{"n_layer": 12, "d_model": 384, "n_head": 12, "n_kv_head": 12, "head_dim": 32, "d_mlp": 1536, "vocab_size": 3761, "activation": "squared_relu", "norm": "rmsnorm", "norm_place": "pre", "norm_eps": 1e-05, "positions": "rope", "rope_base": 10000.0, "rope_fraction": 0.5, "qk_norm": true, "attn_scale": 0.235, "bias": "none", "tie_embeddings": false, "parallel_block": false, "extras": ["capped logits"], "init": "uniform", "init_std_qkv": 0.0294, "init_std_o": 0.006, "init_std_up": 0.0294, "init_std_down": 0.003, "optimizer": "muon_variant", "lr": 0.0149, "lr_mult_down": 2.0, "beta1": 0.95, "lr_head": 0.0132, "warmup_steps": 46, "schedule": "wsd", "decay_fraction": 0.714, "decay_shape": "linear", "final_lr_fraction": 0.0, "batch_tokens": 65536, "seq_len": 512, "doc_mask": true, "train_tokens": 370300000, "steps": 5651, "dataset": "wikipedia_en"}
MLP neurons of a small language model. Each row is named by its layer, matrix (up: input weights) and neuron, and shows model dimensions 128-319. Each number is 500 + 40 x the weight over its row's rms, rounded and kept within 0 to 999. Numbers have three digits each.
After each neuron's rows, "fires after" lists the tokens most often just before its 100 highest values on Wikipedia text that the model never trained on.

L9.up40:533514564496405532495569436482503505468509509429451499543447471512573535443478473518582513517493523477491493495447449543503495495432570507528465483528522530509580560477441532433551507518471496445502557514475589537519464490512519456480461432521486466529456509444519476546482417502535481454482567501416451521546520427569536531552476519551514502395539414523598527532503476445525514496488503541505458542428463509424505505518436519529463533598536444482382491519516455464541433453391493448462513497449511498514495439434480526488405470459498518517466472478518441481467473538525469509
fires after: " ", "-"

L2.up1481:530551564535469498525423452524460617456519432558463514458510428464532429471442494505474527525487498539446463457524542491537474504586457505467520495516508579466489548479526488613551542434549513453503477469476487498494492547494516457479521561567476496492497502483525516535464531465518454456497502566553500539501430448509427407584438509468519494492469527539492492502468469494375420532509546445533474508503525479497476483492483467499480525550501518496534505511522543530558510431437535504493430468506462461530444506491459492536449423471504531497449505527514511529443463478516474473
fires after: " sp", " Sp", " c", " mag"

L2.up169:530519471508482498512453535516557518484431450508541525585550500492505428519522496481552473433494483476476575580480479522507490456462512504596481487489541488533515527484484599441547486594486511498494572496494466496538488447478530473420521543505434480470558526554527485504427507564460536483468504477522498486544505560498548438511538603530505478485450447498524497457480547480426539538459535585473477452461502501558468495546529506491480522520463585470533520492598591483464474526466571449482448494498500451497414457556515548468429475478467520454473516500447424552512566486529499532
fires after: " M", " m", "M"

L3.up353:469493566519494524470548512490510480400448496534510487592507538490501555455565461474525500486506466492433460496487535474485465518491517524512421526498544532460485520507534522468513495511435480575538514497480474450506450560486482463484450593538482532453532466455518506530521518484535477478536567537501426528482524500424535484571498531570480431528495489469578560489423566514433568485502475456466569554429478425511475486488500473524579516512462563459487477571503520541458475478502551505516485486487443538460461556536517507503436436494519512493477510587522526498483445506522492481
fires after: " there", " There", " M", " \"", " to"

L2.up724:536588507578492454509438533530490592568543506476495616471508486529480488488530479495469517449548491464501491447475558526501442560472523535478484510515424498526502521513500517502487462500471584459490523484518526496479473484534423516521489474552446501480516405427494544482498528458563423476591524556542564529435473527501514554431532483464589539470487526487554549481535538453473486462479526491466543485499548561511407498475557500559468493493461476495512511529416485503594500537535572515425544492526580455494554561553518531482492553561567494556552511406520516485509507539569471444
fires after: " f", " F", "f", "if", " ob", " m"

L3.up998:541525488531496553499418495531521480502506527446549482532425510506460507445513510555559466504504456457470470465488500459496453539509500477523511450536428506534482490431583499477478511544484554447472540540504465527508523496510508515555506537533437466409507434486475496550631602474541497482531568516481605456511448469543507471508548492525592521558483597525541544494541588534534506488447501490541496461475450520447465508426530483500509506508509514538456531532470552434543520435513420565517549459505504551427503609526500499537480499503551493514475476538509502572559521477542429559
fires after: " f", " F", "f", "if", " conf", "am"

L7.up1024:504498537441418461551579567478397523513605532545463501537614466515481456495542422541572487544522471504510462513477481511517483527456484562496520522434436523525542508515546559454449526458433498402552425471502535525521494473476510538508481531518477527531504477515508512538515523511554498497442515518505464538478462516482488515519441538505437484492507506486476497454515501478516435509549433547516529484489483514451467489515470524477533497523453558482421493531435447475503499519415513503519499508462504498525433424496594564469478458504457507515467468503449554487511449484518458495
fires after: " ", " (", " World"

L2.up1439:461547510478583401493492526479555478458476483490511489448517475477507455497540553518517555450529446517568498534448508459476511463440577489544517501494502522546510535396455457540477469413515554491593513461432543531517480515567416439525494600534570481464517476456564404416513554496506501492500560535564511443423621470528499511530515393491497546510520445469466497484485486443469448543496527522416470548474482507512502526508441505494479422536534447451594556473449485522511570506551516509414438478511544436552475510486489436568498416481438465466456492470500510504450457489514536497
fires after: " C", " c", "oc", "c", "ic"

L9.up824:557379520587473511547501477539461590467551522424456474529491577474421487470574521463482509439508513559459451444534510488522451427494496490526456498460467489486486493415480546454481468572486530526526410531577534517453534577469478451513534539435526542460482571456535446449512497457551490528489528522431463491491535479470485532513516479474504488454556487530499420487522477530488525549437488522556550463484482578505545533484493542458523543522472473570527503498475520509488528469501492571520590474469485490499504533491523518476506442423498538502525494528503475499456570499484464547
fires after: " ", " |", "\"", ")", " Length"

L7.up1246:530481488503537478486488464599439490547493472458487546512479524552498502499565466524439493499494508410481368528423451479518502529468487466561430465535464553421517467531565452466521546532529581504488486427572545516480436454587472395475509514595471430504480501461538527487507504484498517497494494596504451523421525501510479479506519462544458457507490479619504472482521573496505500469539576443490461532461490522454552523541502517552476487516580504466439545450511410532512492471501456503463518560497455537503465424466519527460535506425539499517495491537434486450470508504442517525
fires after: " "

L3.up1242:526524495517448477520474465512463428509512517474582485534510538465506516578488480574532480496484612531439558533453517417476509550430524517517553480514497506523514534463505557512483509528470474425549418487568535518444556535487499471548521507541550488433443438492462548507559466483507421433434476461397506544475505488539567504530537492546492484501442504497558521506490511515433487465482481460548525483430449462490428528488517486445475483478455431546438450498500474443644539467458519538503542482485505523470462529496500462539574413481520488489564479524495510477488476486466441525
fires after: " ", "5"

L9.up652:541594497484497400558517482390524563489460519447494493545469546443396495511481489523537482484518535576503482447533431425525459443516552486483529477519540448483476477540546493523529483514478504491491485527540502516509452505459532481468454477528473514493513558515491463438537425494559425481409491494433454486515481457510475464555421571565566501479503451524572464513477563521491514440547508460542533435471509527493490481488513465582493540523530448481514424436484491445476546505497471577519511458499388566476402496447494545463463460488422527488519516532472489540508522510506467458
fires after: " |\n", "|", " ", "i", " |"

L2.up1413:450490553482490528485555510434464464528490506494498447540515461492466521537507493531498570453551451499477493545470541468475459540493506469487449463517467467499494542476527558505492512520492530483504450505530480551473474537544489468521428490607540534465423440489510449519505522542470504486509522515518464481508539472502541544482511357499486477537552517468534502486472467530576520499497467421497527515411517460499451503515516441481563495466548510548449427556504522492461488474390576592493518526468448565501499592462409524547450487579525459534512535531466487453554502499521509482
fires after: " there", " cont", " pro", " There", "b", " it"

L2.up1057:462498511465461475607515520506496499430501507522530495505496400504533453512540575454541471497480581506449526521450457457500413478491534562555509502547523574609490527441539473481559447511546521490524496458477423467512555510463492516483479516514563490484467409468527428497451540497505497575518463551523516472513533524457487560532442455446514486453488478401551486559513448474464453489488466500465496511502552393579536539480449511536472455467543493474571486473484494456523532481530548494490463494477473477458516451499491481565488474516496489507431514508510439532545432540550535532
fires after: " C", "C", " c", "c", "-c"

L3.up990:497526500499497532560499497509479500425510549515520553548545422448515556429547476533513418519540512493477533537427515516501523512499531554506590463500433520520525446497519485464482452423541491448497457540511487402469511492435446383460491488519546458507461489476558525540496497488483546462496536525515516484472527505532538557458546474457566504553486501465461513455541530486458496474476464423475490438468466502417545520473431470442486428476495481581558424523529466577547470437581471554595547474476487467460517522464459473561469572540484479538476480395461455512565484438518466526
fires after: " un", " was", " F", " f", " ab", "f"

L3.up325:512471530522453501482532481565528525502521571548496473521554476480506583513539535514452447474498528535489524597575408573548455483451504479537530519482464450613476535534495500544510519497521472514552406454565489462473516482523496404563423503521450497481448461523481475591502517447437492581490459495511501502444575514447528506475481526475529488517464473475531546519474450585446485527489497479517490491511547509489451456459533511531504492504498428500475431534525505498544551534496438522599493516413508485498500551485458479555475552538569521548510473503470365524538411514445496486
fires after: " was", " is", " are", " were", " in"

L2.up853:506489486552499452518473577486499498504440490525519494470502448495551495491521554518455477491515529518545531465530464456521516457560556551459542577496472549534412482442447515490474462511482508530597475475483563514483530471454523527480466478529597505465473529455526384431441555543458510535481539532509476517442522539431489475522511449451565494512496481469545473549547513504449479552487541577511488502529546491507482505447446554539433494450551446500483491486498508479495522527481490503484483514530466424505513406527515527510472479494445545447473462481457493460536528396468471529
fires after: " C", "C", " c", "c"

L7.up12:457521533507455498486470437445411524470520523469512405515483550464413497466611476470541509532574514501509500509467560571466519511496467547497498498508437458469438461386453592499454466509561439542497453506502513538507559537454529476523519491518460512485492536496466409518527447458488502469498532504447546484490458554466523497460490491463419495534513549484572548545431488458537487525559470434362463499505437549541549458530529457526518429438542479532507491542525532498472547484474515529460479469523556448515491498512551536455480443488553553492451500513570446496471492437453559547
fires after: ")", " |", " ", "0", "5"

L7.up511:544556523513446532520518466493551563493472457427507591520557492474471542423484521533527522487518534453408541557524481484519477558506515554437544447565516504481536427396488491488499552538504510425462483527455485532540516497486506471463508510511495593522441474532536528520468489518482517467476527497468496543519493528553535543540483540544477494471551496510524495512539566507517477478527483538561554423422514527462498519555519542473488489537515434515459499553520479480513502487404534479574463490467479474568504471530493483509523503485441529469491419447535523519471487513561535505
fires after: " ", " the", " a"

L2.up1424:580431479551478517512486479483513534502513525495528498490542483477529487569533513505555492436483496571477479552553449509518469597528599519371518410508488504515500469486494449578465488495436470543474515524479510564457427560587487498471527555518442494511462466514526498525544547488503527531525540480538510525418499513523464403469448443452467512568503442501548458530555502566470536515548506458480499430519509476521436467544448472538414449462481471484481507507494480512544456518486502464539538452504528457513546502512495523457461498524479568495484495496486462481498482422514458540
fires after: " p", " sp", " P", " Sp"

L7.up1186:524484501520496475498501437474441560493501477519544488422498494484475492477522495550509521420533430527527453463519493413469566558506426457521411516468520508447495441498522529508517509534561505568505476518604498568508531503486522490471491529509489497591583455514477440459515548539485465497506480528497502556503615522443511484441454543528502453506430500550491498486495525466509525523452480541529523420551509551543557516492452502411506517456550528486534493562463522531493485502414502501505534437465552527478442476499524489607473517456583482466482451525495465452444502422552502536
fires after: "\"", " ", "3", "2", "4", " ("

L3.up638:550492480450526499499476426509473419521472542502539413537562432524484464503529508543458499507516484469479535502507536524535529533495413524486507561536549535475475471582476480525477472554517467533376498565420518495564586448493492530442450522479480491533506480537407510541526473551524495508501486471536506496473416487495512550624475523457477576444481465507471487502474413586535528516494472468543526432600426601457549497580459464489559531502506471506490516519546543464444519526501529505453486506465399451529545553529537540433487531521497575546570492579514522550534432457469414520
fires after: "m", "em", "erv", " m", " rem", " Rep"

L2.up839:471479462474504489468514513505510495453521566557520467570489505490516552479554459521484479445556501473473543542435502446523466542491491482515524506520521529489509528520569524450488443484414477510524487572555524482434408594563522521528440522619487485481481514424507464510562525551513456504511494562547420500498548477480538512580494527458477527573489556512520485529475477498489539563419552457499529534465536469516477462434458499451520535449517559511536447486535523534449458487492470538546513507468500567510462602520485561526443480548532532542437484556481516486559496528515503503
fires after: " there", " There", " s", " cre", " sp"

L2.up1040:533399518476573492512474543483553565523494483510563499536469503471490505488452508464603511508504458566518529476542498464546504490592551485461405471533516492543568470494566507568531536462494526497509469461512418485444425557505503490429567475578467469465427470505552486489483543467533476461546525505518493474581467480482475444474479568525485490469517528477595449513560534571426449491479513433453478465506515471523467483521488537534502509482493479503525471512516573497512439482431527510473487517508482504522508491544500500516458441525498474509436470578509504501501490451479460501
fires after: " sp", " Sp", " P", " m"

L3.up1137:502489505524548494559494482528485491461478511568522513508526472500510441460516446559482453472509464551497573532525523526487462470480531496554544515528446465424514525442485512496566494507554517532500473496462441507496450490532564474495563547562508455475492477506506556389565467544497481556559575521552570479449468482491484464483438552491525403463410456470460527519491521542467574573502426465501534428484510514479466417476439503483530511516439503520456502449502521458408566534470534472510460493505462506570494535519508476426457433457534556478465457561559489472494550470553479569
fires after: " V", " m", " qu", " M", "v", " P"

L3.up1482:544494489534504493442455473425533494474477515510544493486460449494608543471495536562540471437505490466544541489478580521458553448453446490505475485519499488461554438513453526509542475457537447481512461428482479487460510456511493536462585532480559513481454528472507502566475512475437515484498498523528509504488477480486486455418481569549411503475461501443494527592541504537546521562485490507460507473500415517462461426462494496437517519584517381452552555476539576564493516485522517471527481500534481483531504464531492433523512428481502578560494459460511450503408546472539511600
fires after: " N", " n", " P", " M", "N"

L3.up821:566494493477496543503469422537454543555401538444511490557462424492523494486497478479515529422426542551519523527538453438454483519488491444511479474432527549482511477522438530549534475525510496521497462447489523468605486486510504603456531481540457458492509539541409446524522418470519442510471495443536483489529447550431566519493411568591568493462453497556488481534522447597431565517494442513536466533577462532560604525513467491509535528493432503550437521472589480532514566499471493527472473457492530450503486509565543473472512484538440473490466564479475534531562469465508517530
fires after: " ", "m", " M", " m", "M", "erm"

L3.up324:419436464525487499513533520450506530478583498548526528492524540468453548561526506470505483537547479483483511533531435433520465492428531517463556488473502429542569499515537474530557523507494436439453446512570535524440529525421528456519415490468452450485436472433533493578494517460440532561484549449459523502516512504474478499474522561467518497434488483438462541536496510467480443582489522437484512414484520552516507538504523544532494476427539495458517419524496494539571490480512539520480544491475468477440528565419507479513472516495513489467549522544480492542488500528530541523
fires after: " was", " is", " un", " are", " be"